Weights of a small GPT-style language model, trained from scratch on English Wikipedia: biases.
MLP neurons of a small language model. Each row is named by its layer, matrix (gate and up: input weights; down: output weights) and neuron, and shows model dimensions 0-159. Each number is 128 + 32 x the weight over its row's rms, rounded and kept within 0 to 255. Numbers have three digits each. A neuron's up and down rows have the sign that makes its largest values positive.
Before each neuron's rows, "fires before" lists the tokens most often just after its 100 highest values on Wikipedia text that the model never trained on.

fires before: "ment", "wa", "t", "e", "ver", "ing"
L8.gate24:086184162144095073120130103089105071083099172103099166089176102159117142163138143114129118124130149120129138174106134150177175134169117201142156092178142075080145118201143174123183106142144105139114136081118130128153140133128122136134097085148142118138179167113151175122116126120049106099130136160093129109112185114052072154145094151117075114099150080134116158123196073183076184105082121119170153117078160121134130090116140138152055155143137094153148129147063131155127088079140130
L8.up24:146120092179108080133176124105119191058094095114149093162121085111134109154135162122084131106175185129113086147108090115098100158109116119103100127190162153154177123166133117135120139092154128108121126044122096168085134166105102139062099081114109109116125098171158105138120142093163093082148108081130109144160133149081188103190143079094089120134146164205136130147127111144047101152108115063120190164142122138142175093167158127064133166081106176115116162169104162105118107088137112
L8.down24:065162139106088097132142100177106144160132154055180131158167142127109162117133174179115121091141164130122167164166133093117125185144069142094082127070112120140146104168086155072172110110147130072141115121148142130142133103106071098146110096130133103113170142098136132108106084152083077056169194138157089087131115111051098137162153100163127093077097094119138157152071166170069128119138074041141125141093182119120173133140149132120150142084142150111142160143089059145136161117132155

fires before: " |", ")", ":", "\n", ";"
L6.gate48:062165127116087141123230135202133150128081105164112149152181165125168111132111117092143145156118081097151119074135099110134115111139114180107074109168119111164104092146112123106135113112163146076110133122080151170129170118067104153101111072032170148144104153102105168140123169170122139133066130113198108101130125136104098124095062194133151143163128140138170155149127117161123108183079154126098134127100141104126099176131139155158104172109130056120158154150127119146141158126145029
L6.up48:158169119093085159146175098127109089168089140134138166174166136144154137099087107165067149119092097154113153157169090114144090126121160145115169080092122175133106074145118089113126098110212120163125204166131128075119150085106195128148171103102149128212150126133074102131176090085146130176157108132089111114130120067159115171163122120070118165134092148137118146117182124082124127100116107112111139164095130133181162179137144074148089199172153072106110143122124124159140185128177105
L6.down48:127137139113063139122198150153148077144125134128125126126104067083165102133135150159068170054111119138142115139090113094128152125133123112126154132142148091097185145086095111090127159089176118097107156135076110073047190131113105153119094099092150167127154172134110108188142143125084166104140149076115138007134111143057114095092170077142136077148097114135090085190144134097047143074114103132114095097093117128139111139096128104138141096134154151106114094119165153162126170094105145

fires before: " a", " the", " an", " "
L9.gate359:104146086134141152124102072158119102128128124088170113121072162098143119103103119081123130080151190120140142126147173174106076132097126173182122132079119127124130117153134192082083121125133160113167074068114069136125084185116054109145112133063113170091155111126073202159149134111111162134155105213184120145166117176172124105097113111139138155154125102151118137137149154164122143061118165078111125126121117112148127080166122099127058163188136091094122129074151100093050151136126155
L9.up359:052162125146151127117138151182188113076097121125085076120162154120136147120124092184170079132158143113116159087121136121109113124129110112073091136150146154173140199184127078119183131153114158150147090127154135084140204113147108107085151153078080148148095145160113086137162085127096111147125103135109107168102093127158099162114137098104099105171127136100187172078152082137174053167135139130134135077129148072115153135188170126132163119129148089163143141098173104148065182187196124
L9.down359:135141074080137128143101096133077174167150099151154166141091143134159101149050134137146134169154119102130127119124186167133138149085150086070126109090171107134205134129147128089080108078101103110158127126133171144132083144145093137137149132138161131128196113122151142137121119198136166078085142079165253089125084141098177128135119177100118129156104069104157126124091140167133113080118102075143094084096127078093164128094128136097142156104168187105124150167141181130102098126083076

fires before: "o", "A", ".", "al", "-", "no"
L8.gate105:067140104147139163162188156116113166129125148087149145183133073117107136139130154161183120126150135150155114160148130171136145112175163157124136136130089121082065093102089158169147213188177146112133148101157082213116067094141147202160126125121039129135078111125104128108133091132159147150100108153128140156074174156133145083157108136169100143149145158155136111125117070127156157108110119133129176088112150147214114093156110148117078178143122098152173115119139164157156153175110198
L8.up105:103127135165149163185118131120132173058073160147089171123079154135162163131103114151115087185104092164123075103129106102173134201116111163118152121046108097114090108075117122134082092133089134082173130107125143126123139109120112135141153125113114133188101116078148102103098145156127145175158095083130105119126172077076121128093132118184034115063071085115156154107096149100145141137117152133156105191159151155168189152145081086154166151110172153128157136129165133144107116053082113
L8.down105:129142187138086121163146155115160149075090066124086114123188146113101064164101102178097120154112141101181148157109100175066079144135112152154128099127150163146079120112098108160118175070180135095162135167161147198139086079136113119205178171128099104122150107126141084070167181139108071122127151074203122132068146139188072085128157150133103144120101164130126172161105134130135098153076160142133072099127148149174103156109098081103089130151125116116124123113150169112092132138111130

fires before: "er", "en", "n", "ed", "e"
L3.gate368:073108135160134096180149136074090079061147132162119127203113162160112130112128132068117157130209048148114180122112101111084122108112135088115104126101171078062096127133069101166144123059140104175129106137147126095098135115178095113148064158127131107146122155170134138177077124094131114082112150135100137115143138124178077128114153202086156162103137144120094092120106128108108071112167137121154088116090137168120172072092097151208132109139081150140105113179155149141091170128125143
L3.up368:121119160138126123119099143133139146121125188104187102173150103109139076117084116081197131105112105106132154107139071084136120118159144139202103163126111173139152167124122088060149159147097125132094149160064121117069092058121104117140127087096133146132107147084156110132123120166126086168177138118100086152151090129153110154143150117227108074105106173178183179105124119089089162130128050111089097185100092110103139139131101148149140123145126108133137093157117058194103185170173099
L3.down368:158111144139110074143144115105101115122186169121122089151125136211120135060105120104073089079110123124153142135051121065078136098139086110117110171183119097151163119142097087129192170164101094161135153188056069107079101098098076099158082125141122147082114121136101128128179088121170149130109191120096183141140096087089139117097120199138117148151142129077087118101150132144112073096114091124132104146086075132158130129134105160153179138110068146111180119135149132119120135122107061

fires before: "ing", "ve", " not", "ed", "ment", "land"
L8.gate385:134181183103175079155130111140120164103139195153128119149147113126156127109088186137098112068093089101110077148173138136174083137123129132111178130144159097109112151138142203136127168077077099133120145148118138097116073122144142163075155107119068082154112152171106146180108175069187080126130081117101155077114110099161105111119164121151145142192115072126114141129206109118086118132139120183136183143082194147058169194116126166118072149111135116145149144112111174154125122131123099
L8.up385:145136136086188128108143133147171156083137161097104098119108099131094183081117113069102111124050120137127044076078097112123117097184145149135082164091195099106132118117107154151164151177079111098119140169133114115117149146130137146116147157142138109096146183153140080136087112146140135189139186145121122165117153073172136104122179087082128091103109108149116144050151135143115104077118043123116125098085130175082153182192098130078077136112129139180125179093109080155099104113138128
L8.down385:146151119075121160047141173158175144115043115115091160068077117149119144106118185134086117158168137155123177133118063163119131075161138121097145134102122108115152104114088088149193074106149152187115076120112142138110172139092154105141115180155142106159211120099143135152137084161054116150139111124114133138191122142125105150185172122127140129133093134104107106059152134102094179108135151098191095140086104156163143155158083164144100129155153145185060178129110122111121121082114098

fires before: ",", ".", " and", " for", " in", "ian"
L9.gate307:124149117082108180171112122088133119111090144151156120161088152106089071192090052157092138108104158152114131085143161149095100119106198105109122200134179122157165128132115105168097116080165086090154091071159093141150099122153146098121171085139196102126124129207084144118094193152110123155157119176118159087182164085135172139103173143048106112125110122078100096080138142182125155163125108175152112196140132100143180156096130145156141129121147124154099110120157117132141142156080127
L9.up307:197101111194111122176101058137111096129131156130147172101182086158085112124082140114145144132134124096171187116180104125192072081103156129110175108148119107110102133067110153172128138117098099156129140116171163094101171124158185129184162090142088137090116156136091167150103141120122117093118123235164171128129087151143156141155133065137095094206082118184160133164180117134154081085154151133101129117120137151110164093115106158116087145072168077159122123101159116099147138126112145
L9.down307:130118116089102167107108138086167110193119101112129125075163163103071136109125111095172128184072164154185104133103116139175151156106206132137046136130143097172102049125172087162144079169149107152132096094146089130117098123079129136116117149101117095146160137178130070062123083128112150122120185164147112171099150052143127112082104111142139108140161129150122128090109090149185093104095183134165132087175155111154135144139097100157141085144112156128087102116112129151064110150165206

fires before: ".", " (", "\n", " –", " |", ","
L3.gate637:117081161126155128117159102120085149088078142129134130082125135142189135148099137123092126125081085208196125145115097136129121139154132090142163112142178138118113139114059140103110138114194107111067147121198097154074145100126173172159103130151148136196125142134114176159120153124124086069092132154177128103203095165135115135125201125064166164137055176144092125136170203182103093122132098119107114150177070133106154134096082086120123131079126107162174119127166156156139109117141151
L3.up637:124173078160108043164116157132116086054112150108108173097201106157135109173146085170142103106140160150115152152153075124137130125139127172159133144131216100138104136203109146172124128066106174134074142194115158076091143095094187142144152134137096121147094170173125105102132154070116147165123135141138103077075117109143138117119085133157099161193131129084139103130083138115098119159072138183136141159188104141112100072179125149124180139149128164140138129135130127094169086100083151
L3.down637:107180132155133091079130138098065155112072141084102121133116203120165160172101059119124135115125097103183169120108126166141161125094176125104151146169187074150172111153105115153138101094122136114151101125177116169138174088153171177124102076125090092132173119083151157106142163151087166127108138122110116151203125156115144070143120129079150164149111123091110103131171104156143060186097155159172066184184121151098162161130136148154172144127157110121165127115148121121063051136097151

fires before: "ed", "e", "s", "ing", " the"
L8.gate474:091109164127097094148111136188102136143132142118114141101117121113162107142062152115093149100133102145155099143104117110125135100076124201105134132129103132122111183124100150139217139089155140115131170100157145112093089100147140105160169080223126128203169106174116078122164130140082103104099108133106106184141093151104159115110168104072159110093113071188170161081130126123124114064141079134173131155101153161113131117096116098120096112147082167084151124156084081164100071180186059
L8.up474:103117164088116111147114195125118080065172157070095119154155112160171110121137127099134110089176117110091094164088104134128131091123108161181240135150128099083110167179097133162133123171071145081149084135146115116070124112109101159151152121104155109093162144135167095197143109089165140135154191082067130104096081146133086102186142121092118115107180099097133116116121176106148134125162128144199118158142097100106114176133116134104089122142071128167121153114141106179198116132096078
L8.down474:130151128078082117141137147110129078139091146131147154125089140106141134083124171079113143092149126207138127079070129124132155140102130138056108212154056151132133125126062136095074152144204148078153178095143146138147138175134159117146135110115096149146207148132128143160185142136033077076052116162111117161107150136145110182101122170110138144116162097171121101062126085185112096119089130128136108143095145143177127172107154134124116139132177107179150088167140135086116121138123103

fires before: "u", "ed", "ul", "ar", "ing", "or"
L9.gate76:104083170082124085138105133148142146058098120155112117147157146112153162144130169105111119099117119184159146132193114138178114074132127174193142072127087174109120211167135118153119150184146100149178173131139173172104093117116139157167104059175158116123155054157180155189082083174123158146154119101113124137137134107070105117124174104157124180137131112171081170136133146130147159118097176147159142136191128132085143119119095169116106155149130136132051165081078149182127164131136138
L9.up76:090125119105116100150135164170072125127092171181106209111053066112096121173086117099139116152146075116135120098090146110121105099111100170148125083136157161126162098162097132085144170174123153023154141230165143122122132126167109138154153135182141146126112136153165144132169150110126085117143163095115095145137129084206133108152113174156094152134140135141143155083062132133139158183141087128156151104120130106098131143130130124156108173100201148153178128198109146116089101066143103
L9.down76:160138165091181146122144085072125129132110157138163070105064133105118111152117134114172109145090078138145078091107135093103170165101082133116108151147144160100161099163126132138149100144170079132112117154187129055122128089117067119147177092125160081124160119152058136084139153097155120115102138133119167137164182086152125108113140115216153139118090187165119086191114157166148127131124072138176132134193177143145130186159144128181158081103120134145174176155117104133112052151077096

fires before: "t", "k", "ed", "e", "ing", "se"
L9.gate365:151104113116140162151118133143118100150123213088122162097128157107108174146126072150140100136084171157169127216123060148146118111124191165090223103133126100128162106145100152095136147151109090108170181120123138131111184105128151155175147161088112131133113094115180108118149076158092138146132132097115125135110104127176171118180132136150159131145081067126119117062132086111062121159084145120229162146133110072145131113176111145121126162132151182133096136190099109074116059126136121
L9.up365:093145146151130146100105119189175152118127189151117110168170124122118149175114156122172148122120089155127157122089145123183050148174175130150138154065121100152192133163150201107145095104086127161171186140170084096109143147094165139101129104144205103083142098097128128146095098136083165139152139085153118161128106095083129081116149105105154094169111117128094193150115065148141073143077135080103136188143148135144106112146153128169139209100101153162108119127114165117191078111074146
L9.down365:150079132141101113132133138122117116116089160032182108120087100086185118117061142132161176134154082157112110112169113099096155156130077190166203133114138075109117151197081162081109148132140126108118135194088163150111145184095110125151171109138169138110121173133145172150111134152145129124109119161193089189120130151141172094138154150127147113169135166156112153148094151141103135045122100111104169109133132100156122134077182142139191060100111167084111150129132097104074136120168078

fires before: "er", "im", "e", "ers", "r"
L8.gate100:127119072138106095197104111089122160120075213128176162173174137127178149130154077140158157100131104104091078139151151107084118068125108146160111095112125059079148185108188189167167100100140115107135170081147185101128169115122119133099162117128125075107120137075136161121133128141134126106124114167140099173085088116184154059139136151173129106093139124133157156122122077107125113115210133093168111147162082144101142109110160179127075162134087134102086090152158075138101109141153075
L8.up100:143139168130165120124128124126086139135113149128131124113185080162110142165144132129092199161144123105065117080181158130180202168077128112203119091095150092151153137133172117118140072089112142128181173069103162137166131128140172137085135142177160096178140127119139163129132104113062121141185125151134075128110035152148123164120087114161132117123103119135163164096184089141166090175177184146110172141137164189100072156135124132102145142116114090180137099105148098159147136191099095
L8.down100:152192108154162154185109116109154130163150156126159118141092145168151076114120148124110102169117112127146129201069193112121136149130129113106096113114072149106139166156068082134171153156128125165109095143145139115155090135105112106137132159135128100105164096120099164137086144093184159141085139111147101145088152160172172128185109164167079159106033188113043143123108096147102099050153106100138132089098155099134133073079089169167124139126080122091148188163171145074085132164141151

fires before: "s", "ent", "cast", "ed", "em", "ing"
L5.gate134:172065112126124132140161084122091111127119159120146162118118146082152125148164077127112137079136110179124149220119113129086163047135095167121162144119166116096104137142111140209129094079086088059186090112133103128151125101084160116163143096170111120182153123101160135130112095139131091166173115151064106149140098161132081147184170137123108073137092104157155084096094199103127156143112208176117129152078110087156162102124086171098129170117120116079128064133139124116127118093144117
L5.up134:143139059137136139029109102128133182180136099091147096100169141145178071116153106150139155098132096120180132161137142183130082098146163115131095158154123108120106109101107073148119089100127150122099167174189123187145102131128122083173111122137144118160064163118059129067146149088097126168110137149121166151109089130117107102157134147062112104185131110150116082172083092068149143055107111115093142118127098183110197156164095063132199114113105119160133134123182162133110138128123124
L5.down134:122084111126072148169090116150081153195157123115101126166143116139133113176150179149101109134114133075030119158185174116112127100129123126128136118102168100106088157188075086095116099130099067138080082175133164121110151127139124116109179126102168131115142112097089151116135103085104123157073168132104095113109150136099142097136085151164185098145099135121090164082131070145125106151137111128225146172122212160199127121128059080148111136150160172134096184131173159115139126117117143

fires before: "ta", "mo", "46", "ma", "tic", "te"
L8.gate473:096105192142136121061082181158075118136109126130081083100105072155088150126138129173121059162160142101119095160169094144098124135178146097197169181130180129135096104194139108078171138171159175109162090116093145117141081102106063177171120107107120123157162112151180124132128126146090054169144113150121153130073141086068078149126108091083156108113132107099129105141083130132080158120109130164109117093082140148136109199107099134109138095084092120102119164128101156126076133102095100
L8.up473:147107145108071105143158084092148132136181124076108093066069136196145123157193138153191133127094125155133168138056105102126105134127124184105106134157079162176121119134122161120084169161140151127133175125132103098170137126124158099140120069131182126063102095149073076143131140095132118183148139141132203162090156100126105100141140153180106107177113091102072092163151146170162180127122145172130165094106114142184169159099176082142160123154110169113090172123114120136189072126111115
L8.down473:068133108098146165109116176123115169152120143131095066161145143126194135101097078102074134150158135104171119114147124098083105082124144061143144166145088169109052111111137104079120157137138154168183141172128120160136128147141059134124127153115142119093213134122182134110156124066146105123164088143201133136046162097135136170143071165142102059134132142103133105046125096186117135096131137124116108119127096110099132135157147140129109124093174142098146138137186145146103045128093067

fires before: "s", "ron", " |", "ion", "ed", "se"
L9.gate375:140108190147176111139098188095048069142201147145119109063176116143062118138114071108120056083141143131101121135145154169085200091112144143134140147130073120121149148132111084125117167161093138154138160124144127098130134149090196083099103130084144096077118053087099197129155106114042103124176137112078137154162128160124130120096109126139105134133147103162074171098094144104130100110075102113137126146121150084137130152180153138143175156127199143132139149148130123157128129119064133
L9.up375:131070150140182102126119190140150112057086101169126084155138107128144134126102114081184157098127162125124186116133105194126114109104118129139149047097099116194142167159152090104202147107147146135139154122132144089155127128137145152123066060191146104111174114167178108140095084104087082134165127126149165148097117124076072125143163140158143144066119123140081155111133094114116098131053081139089135127130114124149152139085082128152121140174145185109163100164140216107128088120066117
L9.down375:141114119116113093166140157127140147146123101118092136114144090153103115119077103211131101147068059128112069123151089044144127128190090133140118168194084085106199099128109139122132132151113096142078152184153105128162149111148163117164176144149164104094064161104133076120155150136113176122046111132138159167130128097132179151138125133074172115175090174154181114119100144109171140126147085153122103130108215118169130124102147134084169111158118066128079160122112154147058103127147126

fires before: "\n"
L6.gate210:086115119096122090139122120107127126125136189120127158110136178063214185090093081166117114102144162161152099204136161107176083082122109123184136152090195152159124097119128096099147133140181135094123160097138126132134130159141123102076158089206125102129068137139158095113168114154124122120146108139067081114102133135166101137156140066094092108144144146153126078140119120158073153168148135157096130174147149092169096137119068105186055189153151100081141091174149144084118109171107105
L6.up210:168123112155124143121108164121102165157153181122125114137110091126174076149169094199084097149174134093120093109169143143125157088132158123121136139114142102093111094176154105149106114133116074097110124127203145146164082134078170180104091105161098055105210110152118112150096125098141161118101120085141142066199187097118074082154100137164077097124055117125123162173099078136135164140158112104099125145065097083170128134102131156092107068092133112132184192085112121125138122125111098
L6.down210:157120108165163113155121147116153159088145118113100170109113152133125155097198090126071142182100197123085087098147132168153091157215168064139115164159112169088157173114153168114119078138103127145122162145098159160096081140097099148147113156063083184133132123127185151133111157096105099102114116092199144080111181131084132128169129138144120105115097097102140141163087075138125189080085082125109127137112158101090167092122129154090114078143087106193081183092139102125099134091091133

fires before: " a", " the", "u", " an"
L8.gate31:094191148132085162146077115132110110121182093161176099199073106168103119137124137175151143158144105155142104094094214146181091106117132127131169160125130108148145136113064145174105127141151180129116115052115131119124127133145156118090120108114085079131143153147137115162101143117099118124126170095107175124080083166116177176083165143088057141105160134128125107203110127109153112079153068140165085113197150112168116072121053081112085144096162163081114115104155086132154120152148105
L8.up31:116177113059130114157162120082104119125107130162136153101100094126120108102050101184156135075125113163084129164088134107167178108169191143105158089157108102102140082130165091141162133143126169049158122114154169121138101092113073104066141142146112146156101072105082081096091154090126158184220112174131113182121123068180107075116134059157129092112138163148174133116134114136150118137141096138122082131178152128122174111088099123089141114112146139109167135149195133184114098147128154
L8.down31:102126171166104110062138107165109114115122095122166160167140122240106123086103141097095153123131130118086164104076147156147126172090132098132110181074116086168221166132162155109112094095142158109168141130152105138163126160126180118110160142136131136125164171160126107172167159128122157111163154113159174163141099174100165131169124117165164122079153180161135156136162052094087141091091115102106135091105149114144121159088121105104178128127115130103161205180166164153093086097060154

fires before: "\n"
L6.gate244:099144151186136099181140116104188133110118200170169124204120153146131158128111083115133169083168180134167156142136128147179084099167124101174142121156147044149112128143189159100118048110196127099143142065215138109147137164119181172158083123144087127136103108102141103149145128122101112092091134142121185089112094138091100148139159151128055113163170100105123108162132094096110135117143130190100135161152107125152108164106122179148081076109130132115116146160168150141083147170137091
L6.up244:080135171142115090128104093164122125122123171109195160128083199179053140140125105156096172086145169145152094116133144163173119073144169108183116174172113102103179103101179150089105119068177149095129175148175145118118169180134172105198133153136119119113147137181128098170163179085102129095091175146180151067135140164104154138139129092071098117134123155074162118121132091122108168106116185148100151164105119102113108114074156146136132092089156148097127172166154083111095147119112154
L6.down244:112143193137112095160156095154125104126137178138173160135122241227077143114105132131108168075125167152158133132138156146143149121112172115152136154179115104119190144102152110110087133080174148141138139139141138069134170163121153123155128159124116126129119131193137128174165157105116120098093250123145187073113103177104101117180133110089094139103139162086152124134143090121100202112124168124093148164098136096130103134114143123154112099088156117095137209128121104138111174116072131

fires before: "ed", "ance", "ing", "ation", "ment", "or"
L9.gate625:111081125063123074157142136114141092097166115145147068054136136125085144101091158088152115090162093134066139120080125142167125075122129145153083112146136134143125183188115130113172131137149124121132104147143123123166107116122116165156153168173112084163145112202096063163162163110129127133174134143111114097166153123140113100133161096091123110117142135171133080138109141135039111094080134179182203093127185123161127139121070139150127179109113102059130194105134119230116160158113135
L9.up625:098209134148096157100162137181079145118089109117153103113129111145103104103091120119127110180195118095167098092112126143123122088101165120164162129082157076130145150146163109076196103157133107151108137186134094168106124108120156151123125110116169152158094149041103146072150135182064127149147164169110049062144116159096105105119065085095166097168113102153135136182171203122138120148106084095111128081137141152090143166156086125103093144125133137117177147132152153146052095118145119
L9.down625:160128133115140134122109168132173125115126145090187127073147086108160111089090203135124183097088052180122079144110193121146135120114105119123151055125101118132130144165121117091177106133097107119088132116114108076157095112115133094160112143140147166153130091093104151224153120118187130112118128124105157105128138132205169134183088135113141127066149132123100129075128144175178116105103104147151079118132158094143135112124089197110142056186141107149115185179157141108108097198080077

fires before: ",", ".", " of", " in", " for"
L9.gate102:119118122117111113107121084070124093164138178119100172111109125150132107102075113126169154090124138077142088077181153161091106130139177166104132159183128088136084136082142114213124072123109156123085151081170105168146148102113150162145070111148123119093141116125147145106049158158141087158080124158141159121161101159145116178086121103163083159131131074087109164176139170163207135132119144081076069066142114161101104129158087158102105070096149111144134146122120151077129080153093182
L9.up102:111139117147133141121140096115107141129121147153139179161172095118132128177102117179149206099106070138126148112133162113183102135152100112132141165094112117110090112194187180141126094144129095094110110145196124155144105176135093125104097080135088137113097097108137211122107175170135090144152111127073166072160096127120204082168097138105062114126123138072046115169100208141133124141130147111103118136144169106164178181073137092118115095115147126164093141088129057121175125162085118
L9.down102:122160152129086164076146119123127121109116133098069122046109116150163127124172159133063101178137143142140119086136143167070157110138125147061088101166142059103111128147108065137138150173170188167169164128113170157121129101093136100126118166170117128094177171156155091149148065099124189164107198132188126154074168168162080121072150121136168142100121108111112168131169077158103194116091135111157165087097108125130080112149102141108119124133102137139178101113068127119073114097162130

fires before: ",", "-", "th", " |"
L9.gate552:095098119122208108069167140173196108121105138106102125089127074121165076110134096158139131121101143185127182156100100083140129119161159108106159110163137092182093122147151114145129101067156129164091118121178176201156123125133139134161071105180097166139136151142102124168098074194076140189122093161111072134109114192143098086085142153120097146115087124111105163127109152081098159112119109075099154099140092173139139159119149182158126156168142083140122117051121117073144161102158105
L9.up552:114128111118170124123137140129097105189111158137097121061155119157174144116091139114165087112159093150145183091150104058174112111148109087118166189139170177109164133111118158171139105137141114092095081154164151126128108105107161138164177170088130171181123120159080150126060150105149080161143108128147094174097158184145109130159152131161147116102105056086100128147092069136154128119114114138171160061190145144099120092108126123109197185135147089149152183105151145158142167090154219
L9.down552:203123120109116144040094169149125139095139135151104122144178202156150133150220110130144115178116132072132132098169093198163148104114179149060119131172128051159105127150136161093167102133155112156120148173133168115120141159125111150144181122123102112119155096178145137189194136101175194148102143114210175133101115124171148156095087154078113114184127113132103119145142110101115148149125133132109121131144137155150129118070158158125162157152134134136183094122059078135105114104127184

fires before: "\n", " |", "k", "gu"
L5.gate548:119169166105171081157198163185136181107091174115116083117142152114132109137089120127067157078154131113125117135068133097115074163134121017064067099152145106101125136152149053078135150152124089094160105066101132172192091147094156091132077128122130145096143158157167139130095179122108124154113109137130137095133159163081136098132141100109159143166083113151139135181171110147112141132054129135180161091126152136111151116142107110170067127144094144160150138167136145135081152091077132
L5.up548:118097165096123101140129098096158065169121113115123174094135144166151133171121197102065130128149081115144139118135118124106128111115104092124079155160113117140102169094182171098137135129133192147187150147093154078061133147154199111110120136108076176173119148170134131127136103071223141184145150180155162060145133148161103162070120100119131174104158174104108070132128117075189146164122130159137176091130118157135124116076150114147091115108130087134182125094101171122100107155065095
L5.down548:117087177142128103090186092131191108165142162180118157135119187174144125117145120125148123100112156075181167104177196178136114071141183105130121104171138049089161166128172188137153110106155116154126220130150111097094187220160176166158181126107135094134123103096144112088144099097094134149156164148109143099135086101163098115127172132159077134128139125140092154120120140058183139110083120149102135104111095118124198156110149093154133163120157147149120083134126164129121139135134102

fires before: " ", "ed", "ing", "ate", "ation", "ated"
L5.gate430:144136096144108055159142133095089107073096156141161144175153112063158155147111124189080109117127137105104109177158106132095121094112134120212099125105144130158134161125125148171118095063166095153118119124088105106149106128139078105109079054126122125207125139193117116105122136148098154137113074120092150081090114145032111105165139135070143109171162135174137124115213147142067145092104157141176128114095131108140173120061155067117153103151129126075124139103122108117088137162075122
L5.up430:207146108133099119120071110145114141112111176120111063191163123085191119104099124238121128131169088158116116146106099147156133138152161124144138147078096106107144120121195111120112147084086141130092095103154098144082103071152142106027072109126131130113128199121146140097169155111166137139150124142076076093125123129165079107136146101111182064175135143114109140136148153092162152150136144082154099096101139132153085138155083201140125151083110080159116146127125127110128127168087192
L5.down430:156136104131120191160103125110117140123073115093126149147059122091136105152138131125154089170153067159076169128079162102109190106093153139160118147062091123102112211101110141151064124174121089116140126080104131122123137106162079110096193114134135139125196136115123157184114208154134112131129089135110120099132154107106127145061178145148166116094164151100137118159082146151112095140111090139166151162139126070171127093147119091213080100165142056083072161138118101081132107105119148

fires before: "ed", "ent", "ing", "ation", "e", "ate"
L9.gate13:162069106122143155137161194147111147118109150118157144150161197156166141057090127120180107085199100134143128160135166087155132102132127131137147086096094075115111140118108149085139185101141077113112155144121148101097104102165146124113091204127105084164134109104074142163148125122136134081106107112092089069161154106084136117165202148117179108156141097146114112099147177117031134130186098167167187096112141102158151128111129120175129158184090140149099102150160120185140136202117124
L9.up13:151098119175082181105104137168165145124130104132154143151115127140140038161110151096115100141168157043126102139118153150150137126102155131152128155108161109159169094151125146136097134167098079124160141068158104146104180139118143198142163117179106154126103194139134211110095133116116153163137158174099116086170151118073140109166074089098132135156106156122167120157114121175134113166135107207133138146129120102098109113175090062102109156044135132119137173100071150215173130147148081
L9.down13:124075117139077118121157152135094085105130129097191116109140076138162104091129158111110092111136147084130116145137132152105137083133156066157174132054114134095169133180099153061135120119066059136185171155108080108174146151090110080112151136127118111148132160041056067178152129095137130114101047136125117101165146135101153123160107074127164153123136168110097130068128151132060095108153087154143126104126128084137101145138103118123118186170097104132147195084179146159151165112154139

fires before: "duc", "te", "b", "per", "mo", "min"
L3.gate194:114068133112112138159145124096158149131070113138130124106133158138163121111142169123110168111140101086114135112128091138126194162138074051134150081126079156143110107110136129164131165108113197101149115102120119124147101139099084184154121144128137140098118119157210152098131093163109172173083102155140179134085081136074089129145172162149140136094109140096128166147143153080058103159186084173159140111120081116178151160099078076166062040170100204111111098160114130111089166155125119
L3.up194:139104130121075110172053147131059124125153146124136127171121036183153154085214132173069136154122154122103145212168116164100182148173103119088132159161110172134114140154163182109111135152150135085116127138095152107147112122154142107158124112097142161144118098075094103117119163126117099145108115077166120164147180151136118130135156164086134146166115090117101060144141119165104163078132127132146082154124142149194126123162103074143172136179098078169072170143147101134150164112101052
L3.down194:107125116099094089151066114149088145153129126061066131090153062133111114145135085183109103165119096091092173175125118166087127119152147128138110099177136176159129090143107164101111131143159148063158129201099120119120124154125153077158167109081165138107114101071081047112158146184136112077098110077148104142132180113174093155108106114147120100199084111129123100132179180098134104139135111139186062102132122117140157119085070112104101162111091131137093165144110152119085184102165093

fires before: "ment", "ed", "s", "ing", " the", "d"
L8.gate208:146181125113127082129156154131113179142082121066106174060124102106123141149078131138137124086162088156103105132089142146132081117140131133183154102066118152057163114137104145078140148128124112087187151112199123139152087070107112115139124155191075115116166119122066089153150106124136147093154159136092165130197103123085127100157133101112187131104166094097182105070127097151126152080146083143123198108091072088130181176098104131107098118148117090118124154144174153145099102096117053
L8.up208:137137122185132116158179087158122136158082126108097088089085102133187151073125148097135113146126067148111079103075065075183098145130139085135122132101113075150160131129137127112127074182112149106151161128116139144137152157167100087127137126105136142117147137101134107153133143144146186141109146157171095058115077132128130110110153185073181136131094072112191175073118087068062122091104126141158195083095142133138130151063089139092147158148134077143133127185141142199183157166151121
L8.down208:158145134072099064178118136144127069151099113087153159087060100134096137084081115100111084125132081144123120116111075104143105074153154167158104172098109132077103159204061152122172122101189137121138192111113111133126133119161119151172133096153089106129175143082140136154137154095156117089140121116121083175140222125133175111155128101125151079109143113124179134112116129137057143054086150117142110121102082147117131066167145186114115157075136138127162090150135072148147137123181092